MLP neurons of a small language model. Each row is named by its layer, matrix (up: input weights) and neuron, and shows model dimensions 442-633. Each number is 500 + 25 x the weight over its row's rms, rounded and kept within 0 to 999. Numbers have three digits each.
A block is one neuron, or neurons of one layer that tend to fire together. After each block is what it responds to, as a language model described it from the Wikipedia text at the highest values.

L3.up50:500459496503454513517488486501551486535507493479522520533509498547505507490494509501513528476439487516510526542492508516516531499529464523502558530521501483502469511498485502453491484464508497506498510478510454442507456523464580487507494514507481484512530502504528492497508505509522499519471508455505477468476450515539464527472525531511524541478528463507546519484517517462512499530486488511499467470495480480541494487488493497521503500497512498463470475472490528509573515518564538523510499527496508479475471501513458462496481511543519513483490518473516504486510470464478458505
L3.up154:503505501481494485500516476521527496461504486488480502522554486493491473520461500470514524531476573455531494528496475530501563494491502541447518530493485480439476534569533527474493529509506506492501487502518492535534490459472509511465479525495451492484533518508493486500485519487515536490472514474511493514495497467511495524475526494542486539529516462483494517475502496465505492545497528475515492521512480506524483466481530479494522512469453477502504549516507514510504534526554511517501533475457471507457508497507524470504516511517519529496532530507481497532517533546501522561
L3.up281:522526507509509529453486472559553484494506502492458479487520486462483564493509483508550485503492503542494546519504477543478497495502439504489551492549471527519471506498489499496500500456484534469526520510523481465536463510527487507499508484530528506500462507550518504480460501499500513501443496500486495546486477509513450527509550481504522477452528520476471481521563531431526506500487487488481482493477505475518492483506484489492521510517454520517498464531501524484499473452526503518475485480534529469519492523527500513509511502471523487522491530464481491494494477511474505450
L3.up333:527509480496429514482506460509523462464455530468508473426524493522477479455512458509521484496490529549501515458456496499500503454489513489483566538464521497505439500517535478487500454502464507453481485483491457505494460527467505510544468552507476492494502519518493462466508495532523506494463483526532506579511485506501517492470526467491518516460485534485477480495539531507503490464492487510510491497519517492511491429528526495480467479510476515506477489501463502516537485495536475528523493525471522496514501494510453472480515544497503498504465489469490500495514514505512494476
L3.up1531:518533519487497499456507485516516468498505465507479501516509502488495502545523505489500480498505509523501485522501499508536496538475528528435528494525517503538486493530501498491510490466512521519501525526520485476508459522477537515546474517514478520529509469498490515470447502483511499506498477497504458489537526548566475526500489500539562469494504489481450470490514493498551495516480445466505449555481511526495495513465507493527508480506484498551492469514545528442510496482557480532461526483509513509511536557502482469486533482545531508502508508499501506441528462514559526493
L3.up1882:483538511526474486436465476480514489515503523485475488526539423483531510518519479528509537458532486498496507473428498545511547486499478466523495473480537454521538516479486500486479500497525523487484519496509484466488502489459503500488517517528512521479479481504518481470479466519466485493454481531514519475507470457475515502467528504502515483486522471506482500503531507495487518521501469512513534429521511477540491490516507508577501520454498472492503483451528528480484461485537519529485463512527503440479514494479540523499532525536547504475501503454531502494551473523497481456
L3.up2382:485486492470499474537527520510478501497542485514496516494539494506479523538505445500530518509484499530543497495469476509503474589503504540494491451512492488473534501494516502472521473508504506473487481519495497508518485507498493502525552511527492514526512545461494515467511501469515477522475474504505502529485532477531480515440525485504549493452492551531507446489549479498501550484491475475470473499512537484476474522521481520497503513548533486490535517526522500504512448496532491478500466499481527538508507547472482466506522452484515516497458511475521526470486483471489506499
L3.up2491:502528540516492522469479523496532470485485543460414508492533466496506546554466514554498476500477475532529491507465506478492521496519483507507557500489484471483501509510513480475471513521473494484512493516539499530500508525477486534489497509507510473485508488475515529501468519502526514540495491510536483536510484482480484502510496494496535499483541507506475512552527522447505472491500505456488460488510513456529489488550482481491449507467470505511488435505454499511524492491532496492505535498496521545511505503509488477460536505454462461479522515484432558453527471497467479493
Responds to: Role titles before names. Job or role nouns placed directly before a person's name, such as guitarist, director, manager, President, Minister, architect. It also fires on the separators before names in election tables and appositive commas.

L3.up172:511477489522517447460489503496458534488498522489510505520547508498454520468499529508512513519420485571504511463478467525476489503489487499497478497487490524481479544504482485499510468470567505520496517501539507505488497490474522508515483512500477499523498510460495461502490486512514488534500504449505502551490463517476519519538517526498514501494519502480459469531497550456527558494457498459518493502539509537523528550475512497466520505501498504528505504508414503526493478484527476501493493442479506479453517514485504473496502498526494478497486501516467503520520504530572493500
L3.up239:481451516541481476502496515537526501485477509533472507507502509491498503470489564482508486498498504533514536540485516468510468504473511514518495475499542481481461483520553506461454492503532480493522501456485503508556510498492505510539500495486531520509534491524523506495489512488502488497483513536520509507537476458517479548492484556500539507497438498529538468497472566465522496511520513514491496489510485510465526533511559496484484467463456458522517467493528490493496503514488530543489521489497469474488483519492458516515485483489485496475484474506509459495535534528533531514
L3.up248:516481524486481484528510471447487489454476519487471514504451553520520464482498529480556485517484466483481547505490494459462509479482486505472520495508546513484523491500550491480460459506538508535458495515500517537536483482516477527499520533511480503486473502494515512520463513540491439495507525498508493481519492502493500536530496505500474482529533491548473479547570499480540523495478463503553511527527510488509516506515488510516512512474483502494512457468501484537498487496533516531523492513536500524484506493484509527483485453470507499509496513477464515503500511490508547462
L3.up337:492496506512507461454481507527488492522464521514471518494502496499489503506493485440491465514523505498501512483475561484465509488507477557526460521463513506480508481466516493536500493476540469506490539487514496511501475477483518468530478530484494529514501476522490485473468500502502488484512520491517498536454488473499530489516486524518493473527511490490521491511509466491450497510526525482542506480476461502513466478541512515517506527503495537518440485529494511483532516500526518512494494512498500498490527458537507486495474474512529468479505538507549519491529484475513475489
L3.up568:505495503524483518481512502519563508526488483511516545528477509463501505521494556488512506494474486487480509509472495473503547543476516501487511500473552525562461496501507463491494513457528459511495522488491504538499525524486526553516488510523469531519553510515480491546483526533476490470507535501532460483481520506493500512528528537557483515477453484557497493486550530478507525518499512480527477490528504539509490549483493465520452493485460471502512537482489508539484478491534479503494510490507493522474504526467535519468515471503496525570522482426494473498558525483482469521
L3.up695:532502551505497514530474483515563518519495521454487506479518472535514512482511516473523519544507452481521477470494537470453504478497523512481499481506476463485513519489562501543475457503456484512458496460482488485492558486501460480568503490471475512484498512511485472494498483530541522525516486529463461504518511475500494495539475508503495535511501509492487469462517471503516527476544490503479460477532504475481513489532464530499499517478443455504488472465522482500518440500527487502484445486496514505485472465495491491489473522485493504488519484487483464493518487449518548490
L3.up2030:427559492512486499487516446449539492459540491482516475497514484488510479508480517564552495495478503503493563475484505490471502509492475488500502520497503478516472504526495456529523509490490517465479485536501504507498533535520501472521509468478471476495509541520502542460491463515555512494487472513471511531514477492467486521512497492523519505464479465491489471530454509497471511494510511476524477419438527445424517513495494504497492538503510473489482464441528496528490481511515469500510447485490500542468497486475449502499512479496466513495507553493479506511490477479494469509
L3.up2159:498499513541460512518516512483452520517498534437525524503509522484444463515496455549501516490493450527502497507453509483492458493522486505546508530489495491471475454478545507539461542505514475482491484522490536452518473529524524477516483461493515466543521521514504506511510538559528462499481507506486502536489456518514525521523506527505506500519509530510506469528526534504531522450515495489452526511504485483488507479506508508522467498479480465586521486507474495506511491477495482539492493485468565497527480501474513489515506534506501506523475454486524501484490521484542549448
Responds to: Decimal point in numbers. Decimal points (sometimes thousands commas or degree signs) inside numbers in tables and statistics, e.g. 9.3%, 63.76, 1,201, 94°10′.

L2.up611:528502528461475493467468514498531477497526535484536495542500475526478505504568506516528508535504498520487505486497480467493529542489481543516507478508525487457480505467529469499465480488511515467487503493524504506466495543493519561525520505539504514437494490488493489515461496524476487508455499478479469531476439488498429506496511475509540486494506497479475464481472529483538532504504492477519479483484500469511500514512482460484516475490440489508525476505494507502467505493553523510510464499524499488483523518541537489498519493508524461540536558491476493481483487492531465503
L2.up1638:521482505475523524499478479498562523479487526478481464472523469458497496504526495502505473515508491491491498493513528470476468552518484535465507470487495496509509528514528490459499483453496493500549503537510492445513522495454478534471475461511514529544492541496491518477501464509494492493525521524482467519462484533517444502492535484488499581503473518440506510526579520502523504530498473502534443499481521475494486514518449455464503532489523470546520504508490505474477483470519459503499529537494450498534498474448491529510506479466497519492549526502482508484464516505487493435
L2.up1701:487474493463497521535513537506458529504544472476462448506519491477469508485509467473537486481518451521504540544487507494493522477484512485524523498530516493564485497475460497518483492555453542516507481534494502530504511513521492510487507520491531505457499512495501485495458515469533508453484508503465506480522513524504526503485486489479518499462511509490500477482486505510538502499479483480494512483487497475553495510496531523492477501509476520497539502479523531515516518491521526552511497522476500493529494473518479482464512529490534478512510526449490469532512503494463515491
L2.up1757:499497517478488473499499542496507482485471539501476505514537487535506553556527506502501493522449554495521522509479531486465509489475534502495485487520522505513501517499531511508500508558493503430501504491490476478456497504531508542531510523467519493477490512530489535484493469480515472548451511485481442498541468521505478513530465521499506501499519493484488483544449530494522516490479519468503445507511554516528495463487544518513524492535458492514529487512515485526537497522486479504484499531490509545511499500538457472474535552442514483467544480517446555468549497472515468506
Responds to: Role and title nouns. Nouns naming a person's job, office or role, often the final piece of the word, as in secretary, head coach, journalist, defenceman, judge, and agent.

L4.up1917:484536550531510533478499520489469487484547515510482540462523484507546578550494492558482525489534488476489490476491556510477531497521471526529501486446512447506526528518570512514488509507452502520546482486527495527517472474525499497507482503466470496531492481502468504482503470541504500520518514495487483442497519495509511489523476505523511499496499481507463442524545533474481467489525490490499479493491475503527478491512457471516473481504472516532500489467472534471498488475547528496484497471521540492480507487551513528482441522528498491501494545502476490489524500507497556500
L4.up2025:507515509508484493490500520500473531541474532486515530490501507502469530488535507486547484448488472494500500439534552516554485482464499538462505468471498468487507471501511488507510496497512519532475492463536521491512527495497509484500492490470456495487493486482513509504452467501533490494483574486501484487496472516538508489493463465508458528528521511472473507516490481490540462463512488489492518489479485509494545492491519483522525506490489451506455520508512516543507489486497520499485454496514501517477500524492517487498529511468479493499516504551498493481451491495543488523
Responds to: Digit group separators. Commas and decimal points inside multi-digit numbers, right after the leading digits, mostly in tables and infoboxes, as in 31,275 and 26.2.

L2.up44:495522494520478514558481563513496491483520495481476523518491496490531508503518484510497539490502500536564485486521462530540483491524515532537488482505498525511470464486545469468514491457533500499534482518486489489496466461504493498474514502485504551516506469477550507533492472485437512463513490508490488550517511535530517524519456501499429529473508499487493518508555519549507485494525517520498515425487448508499511515523459563495506472560503480555486465477508506485499508484537509518465507504478485506491500467469495508488498472497494510482487512531480541499529478524534476492
L2.up1523:530524506477474555505505504483492510443516497476527524512505511478488554486481471518492509514467540482513475524497497498482502496508538498512525472523511517506477518550523480500519534451513535529518497522464447496505474486488484515490525511506545506474497467491499466496515518528422513451498483494518494479478512514509487478477523543498459501504498497484472493486513479494516493503476467518527526475513533520492489488522513502470507497530509518495500508533487532525494509512492467482494521491516520478435504499519505494513513508526518504486507521442468486501525503512490504456
L2.up1722:495497485507488518512507495503508457472483466520481508508511503508486533524523502501520512548475502448470523523482484534518491489510545500476555489544530518504510524508523475527469539496485476501493552531483507479485488466545503497508483489482465507497473549458480453496501519510503506487521525488526497485503500522472496477482506526546514489456489437502514479485525491525523503530529540538495477513490523511510467491503511492548474488535446492522457517478503471532517495501491483531500507570483490516545510483490496521513522521538492470539491529479501512457496521547525548502
L2.up1936:489497518500469465530508520519448474489523507490509502499494524466499504525484464495493551522487478513485488551481456446485512489491536495498518544480535510511544495499492497486542496533499504467462556527481490464487468513530512528497543513497501497455489468508510477485485538492473485491494489523499467469498535490488490453491484561476494503489492448489495514521477473519530499473493515479493485494489497516538483486522556515492467506510488534481476494479503481543512480511477491535484498535477521527556512464493526548469490459478518459491504540512452454529506495519509546480
Responds to: Nationality adjectives. Nationality or demonym adjectives like British, French, Japanese, often after "the", mostly in military, political and sports history text.

L4.up403:461472486481493499485509528500496506518475469506527457523494504486459514474459531529502473545518528479517503515495551519517506493518480508521487522503488529480482476516480554486540497508531477508488518524520496486491450491531460503453483509522509499534513511446546495508486516524494492479497445508516517490510483546494477528511553497466498479522447502509469508492544501448487508491532516502491522500531485482493494570491558480541533480499513451519470501490523489494470481502443497436487495528494492537496486512516510538518505518539495453525505518458503517506504489504497477464
L4.up1230:462475504440485479476506537490540476483475478494514520481494515497486476494449455464524503504509530545514484541497488451498482503491469523498522475491497529515485438511510467478482530469510535497506465489475488483491519505516517513478486517506533474519464514523512519545419515458484484500510456496532503492520491519501536511495520508523481512476447472509515536520489525461508518489520555444516513494532475512476508528525472468506509550474445526532530503512458506464480517495542504501517487481465483482525524482508485506558546499493530508515438527504508483486506508490489484471
Responds to: Foreign-word subword pieces. Middle and final word pieces inside non-English words, mostly German titles and foreign personal names in lists and tables, e.g. Erfol-ges, Schifffahrtsverwalt-ung, Lund-gaard.

L3.up16:530514517459466465484499512511478518469488557526513512479511508494538469478502524488492441478497487496488491516538518504480556528472547500540471486516514459470483504480508509504477491519521514467506503546496477499466479518505508475505537491498531511489480491488493496487533553497443458447482509493510518494507487483534514475545501488471496500544490567511492495500514532543481536505490569478504507511515486540489498469482471509514495484521486521531494467543463481510489495484498515519459524473485457514545514505480502524515482512522505490505503492506486473490472507506505508483
L3.up221:564535439456472439488450471479504518509492522503545469501557511527517509546523520480487505497485433501455477486467463520529531499517523418540535512532504500505484514496516497492485472519478497511472527478490482523507475496549522501467514459464507487491531452512462474500479500524461494521538530506525491480520540475515517535443525472510516460507497537472488528507483516467512484504530484481517492488493499495510535496522526508493472496489471495514488502503528493504526503516515525535452528463499535480509488492495491475496456460485509485508469489423451488471504488510560516503
L3.up565:503520512500482488486497455490484537486485526499483492442555523483496513487479463541503491517525516501470488532508519511487536446516477513466508477487519505484516533509525525543452495492495505486479479482457465488486496468494504494539495514509508494533476490436432458512507498468478536470489512495510499486492484508497516540506509461527461506498487519503501486535521486481521523508502509525487495523473515544519478429516494498488485495472518498536482486487542464519484505484531533491489580436462472481503500471446460522476477478501500482496443507496471515473507522518456492521
L3.up823:546486513501483527487490547477499478493452554466545479482509528477488506499527505553466505512520475517466495534507480501530551453511520539502531459440520479513513492496518479483516460487519485560522534492572499499517497495488499501528470521511538515490493485479468462525466502508487448506470519490475508479495514476499474505514492497497532524459469462478500497512536465518499491495480508477496491508485459507503546494516467514483489513471528457541546498518459504444513496510524472491495498517475507519525533495466521501480534524507542486455502514431505524500445539487486520482
L3.up944:526512550483492503461497500451447494481463473502498525460538474511495462500502513516509514516506513547526526497480534475459553478485500476494485476480483430521539502502481541486479505477532528444539526480517507462504509534430508519479540534475504506519486521523514533501470519540502488495524514503540449486518495522514512535501504473486512553487500581486491493499481516512505504536494518486506476513520487521544505517483486482522511524480489478485494502462493503511486477516507456461496484529510465551529443457527531464479517441496488530545503493472505509479527473483479503489
L3.up1358:466473515485449531512458524511492539513493509504508560506512478484506512542509497477468510457461502507520501538509459509544491493495515500523495461490523488480495508512486473464450440444522538528491500488509485477493468444522502462524526526518522528499506484508498484488484456493464466516474500496468495506498500458524476505513533497535512509505476506502490514532491541481513494492514522516492498481515508485487468442496536507467463528532496539549471502466488488495529483502520486474466512508496450486473517490494480473465515486498480507506470481500545492509480523501485533522
L3.up2200:515468483505484531531458534526481506502506510479526517496472521477440508481479513502498489524506521531543483523486457531510485485474531466525526501480506481521435517497513490481504470487501480533538516483512536546545465489486520506540467514498496523498471491498429530429477507496478520460508480471522507496471472547480491492500501506508529517471491472508485497474476485536482500486473534515510479527508517510530500488512537522479497503485474506488497450487503475492513496460510479552532500533525507533508470483506503485542501454489483544469484484492487497513446485523510527527
L3.up2558:518494478506516474499493514545536509521462513444509511495482508490476504485473469484460450498493544488540444525475501506509541498514482482513514498486499526500472463543487488514450540500525473477493531520550450491535533468519490509505513543533517517490512503488482511488519508502503497492469526552514494486472494479453521531535451498554513497501508506513514497445506512521457504541505475491464538535484503511517531463511497528506483524470475462487526475524467504517517524482537514480491519532450535499508523503511482475537467516469504486512531496456477460458505498516518502470
Responds to: Nationality adjectives. Nationality or country adjectives such as German, French, Russian, and American, usually after "the" or "a" and modifying an organization, army, person or war.

L2.up624:469497460512507446522433516470500482553542501511500497498515495497454471546462487526474463503504452470528502492496489446521488504466538461517483486498510528496490552497471519514503505508487509494533461478468481511496493484467495486506535553496515475567467492505514501526509455514466509510477493500473475526497524525481482464534462514487476452500517518489509484484463514485500494513474509518477512526462511508482502457484524477482472489518474536482496500486508506464496496480539501487516524480505498526491502469457500533567503502530469534502495519540489475546490548486513530541
L2.up1891:525486542465520509500527510506507551478483467543503509539475527512534546475484529495534521478501511492502463480461489478478538505516491519492483505484515547523541495506503487502559494483475492516494557515503475468508492536460501532464527471504508502492509529481537542485491550454477501485495549522477474468569493540455505518488530511498483538472510474502459483491471503539477498522522499527551507488450448514495486489488496477526557506479496486491499484498532546509493516508495490487503486475502484477505460521462480510517486525473508499464470490495538525479517548518489501491
L2.up2216:500470506425469543459457515466473510504478543560494501526489494541504497497527513497516489490503486496525502521477508496483498528533492511494495510491524504481439520503526472507489505505510512491464490472490491506483539467487490462492496538491475478524498500488486498519522519486501500496515512491497510491542483484478513505447498544503506484508533505521473477477497508486517504509538479477483504529490503515544478477498481502511516478497517470524477421541470477495461486506533485506526522465478459554483483509488529497530494515508489490461455454488526507481486515518503500480
L2.up2556:471486474505466553520494481494488476538536475536494504536501512529542505482500507478483502471514479511494530498483467511475502510470496553516482531496534473537504499530518452500458476534450522525513517505527491493499506509495471529473507488477478478497454507463488469501479495516501503470476525454492455507525492489493475538469460512534479510499483500501462524500485497481516544479501532546492554534530522498496493494500470484542483528497520485501489457498494512486537544504527516513497538467475525495460483515521505516526491494510461510509497462516490485517483498514519527477
Responds to: Post-name gloss boundary. Punctuation, mostly an opening parenthesis, comma or quote, right after a foreign-language name or title, before a translation or birth dates, e.g. "Amt (Waterways", "Wrede af Elimä (28 July"; also "most" in "the most".

L2.up360:480517487526458484488488503500498501518525464499521476502513512482468525496506540465502494506479514495508512525466542543516497476570494502493445488475524463520521497487546462506513473496507508491508495505485495464496538541502465500521489482513559479508510474542486486522463575495485504487556535492484509507489476496467521489499509469516539537523522534500482523490479487524475501512477509508538517500501503501496506479484523525532501473564464525523523471538513495506528464520534511500473507493497512486493530467520456480480496485496479498481506481476514460513501490537503520508
L2.up959:491454483568494496489510477463491461482497521485487509484502546534512498483535514514524492515511497480487557506458547499496438529502527497532502529465509485502506473497529471471518506532505478454537504508504485485477462501525479483525490511476560490450530497504509503527490456536474496547492532513458512503493498527506508473486483528472474532524534478496543490452489476507500513503454467506492547521474491493510531506525453491496506491488431483532502510535467510529493500504531450462476464511526496522518493498529500515497518462514533500475513485530488547484512507480506510504
L2.up1011:515488502504552498463519535507489465487440510477512518506504467509421488476417453488498507500498510478515490477457510503493471486551471506482475515499494469469528496529562498507548495482510449505487508495480528489500498490505542474517500542544497474472542503469498511497510540538490504511509531538525527531515515470495512517524495510547519514491449519494518498469493480518530485485507498528442507472493478480507488540509495466465477432512481486494498463493514531489524514488549497508511519489540517508535475470482492475487495505477500485530501490472507507424498524525520486549
L2.up1885:523517499509555494469517500509526518487492476498515506518527496522467526519548503514527442505496513468512525475514514469506467529466537534482447452503541474510493483518513495530475475504513512500523491490495512503516500510485502499464514509475460451525535536506480499473503482531521489517495484502496442479513456488511489484467491533475461483467495489517507501493527482548474476512504525496549502484463526540463502522492478470502478530509446502489458523533478467503518519506499485498462522496528523540472473511490506496523510467499489476494511479470486493474496520565486522502
Responds to: Separators inside table numbers. Decimal points and thousands commas splitting numbers in table cells (election percentages, climate data, attendance), e.g. 28.9, 156,459; occasional word pieces.

L4.up1740:510523527504475496441445487541560474485470531520490469504519464495533542484462492485487510489489527510486533473511509524521543528471482467514537464501472476463509499538512492524513462458524504492483501555487467484517482527503473520474505501550505527490478496555492475457465496519490508523452480500500513537460478507475469571539495470503507509466508478526485509530509549478530498518495494477536471509478525484521454480520486492496508580481519509505517494492489494487499473487562462527505519472506498463502452484516482496485541544491512496525493522470504503469525490518532522491
L4.up1776:512508526478489539470481537498524493522493497508477504529496471483468528492534548550454563468495512486514522494483505505519490520478491494467530521484475530489470506512540471497548483470518540553500489488529491486492484499503474478478449499507483504506459449483518507495455512500548484477490510489505471493492473504529488488528469484513517511535519511539449483512495514474494489519485499504487533508481498473543501499526455502503501503540499471495515481550465542459454511469510513552543500534549540488484471494530501469460534526498488492475468469478451481477512480514504503478
Responds to: Just before personal names. The token immediately before a person's name, such as role nouns (outfielder, coach, architect), by, son of, or a table-cell bar.

L3.up1252:475474518483516522492490500503498512478502490523516481532494511504537535510525525478538511477490520498459521492523510525474541493497492525527505504519471492465461463496521512455515473507515498525441460535451487484508496466468530482469501506463504470436465469490453482512475516515532536535475499498502499464495507524542517512535485557489466501484496482497543532521478452514526480521515500516527504476527523456501522440482474494517513500517464466523485545517487522535508516466556519472514495484502514523499489486521488533481463491500485489463486500497504478534502529467458542513
L3.up1337:500482469498473556514446517472456493490518489557483471529514474473483517531525507491540483480543523479536466543452514502487506510532506520557505472475524465569479458524488471524465470473451497489466476476529536475499487501503511521464469535535474480486468475452482518497468491503487459492507500491476527468497531487487507503480468525513499480486501495469477502460465444554491499511536511482500527532473479486524497531509470482536522508462461498502518474504457489506492496495572506530511475495487498538486509550528512515513555484496534484474493490481466486505450474524527549449
L3.up1521:514515511500480588506494498460509491448491517517473479468480472498473482535512500496493497517511496498504505524540515461502499469471464525538507530521486477530498461498460518479497479501467513543526464505529471487515502517497474477482492521523460511505484501480458555487501505492516486545463555512478575514532511510464536524502519496543506453495477503511488533486513490486519467477486495543502473491486471497504474481495470473483509500481485499513509490494475492514539486489515519552494489507482495499521467470457479500462501466490458440487472520518515507544519502498491511471
L3.up1623:475497477502533498504434500458524462504511487467514519489523493486512539480504540458520501490514468481546482481491503509484499527454539543480514482515467499509493493511490493532475521507508505536482502513509522488494487515508531516470495492516495539507483560494466477518506516525479520483515470493505531489551532543480484491505479521524484487483493520548463499464519504487483498505526533518536489523494523440490548510502459479491494527497420468546519517507478501475489512477582523493498498504512537547528480546484540501493535486480524491521535500481457457475510492520491517464
L3.up1683:528500502492499503495474544545488487503493480493422500492512499506477471469487486499509495471489441475484480516484487501497489493513503509515505549521454438488493481506511514499486495480511523531511505478501501465472500539479511492494467479546502503476479508486508532512497494513489491496501469500497514482508521482522514492488491488470464551474485479525474498485503495490516484465480482488512545469513559479492478506451458518489500518481492534512535480469457523516512485496541515494520463435460515516501510518495525554540503488503501485498505518476479500493534566487508498492
L3.up1784:471522507490564456466482475462516506434461519526483499520505499505481530504477467497534540468498471510508533510498504503480491487527489498531492504491486516472486453520509464474497516516520510485493529510539459514479443473500503496502467443541531491490515462482483495500519521542509503479438495490471503500523528496550462502502520505504500525525532486470460514494529497474514498524515486526552468505464510522536551491495465493511516499446444521572523479481511489489488500493559529499533507504552505518475462524476496535521484492556506485508491487463494483496484494537497545493
L3.up1865:499489461510499526527496506426504445456526518532506525482523502564500489548494500536528497478513483516510497513524468519508525469513515518467555496491464466520498490505470525534470534492472471546498490507510440499474495501488485525534490540497541532471517464484490509455492442511472443523482488500458529522468567458484512490518517502491530534559510514481462497501471494529463502503471513503502508519518483474499539495504481459568497529503479490548501526498505489472540484518560531527511515494490516546527468557470523482508510494519530495550515457506503474494458530497469515460
L3.up2012:484472487432508470499494476484505516517544546484475493512521502507501522506528540503515506471517551483497530564512492485523534518490511524518489479549482498488458470477480496467492540514503502518490497499502530493514499459528506510481496525492474529470488497490481487514487507511493499488479517475488489492529489547463509518546452530480502548489495480534522495490551468512534489499524509519485530489501474531512498487513510496452503503497467488526518488494481463461464504489520475477508453523514501555566490496507532511509485498451534494472505487472501514477532503485472502458
Responds to: Foreign titles, list conjunctions. Function words and word-final pieces inside German, Spanish or French titles and institution names (-ung, der, y, des); also and or comma joining English nouns.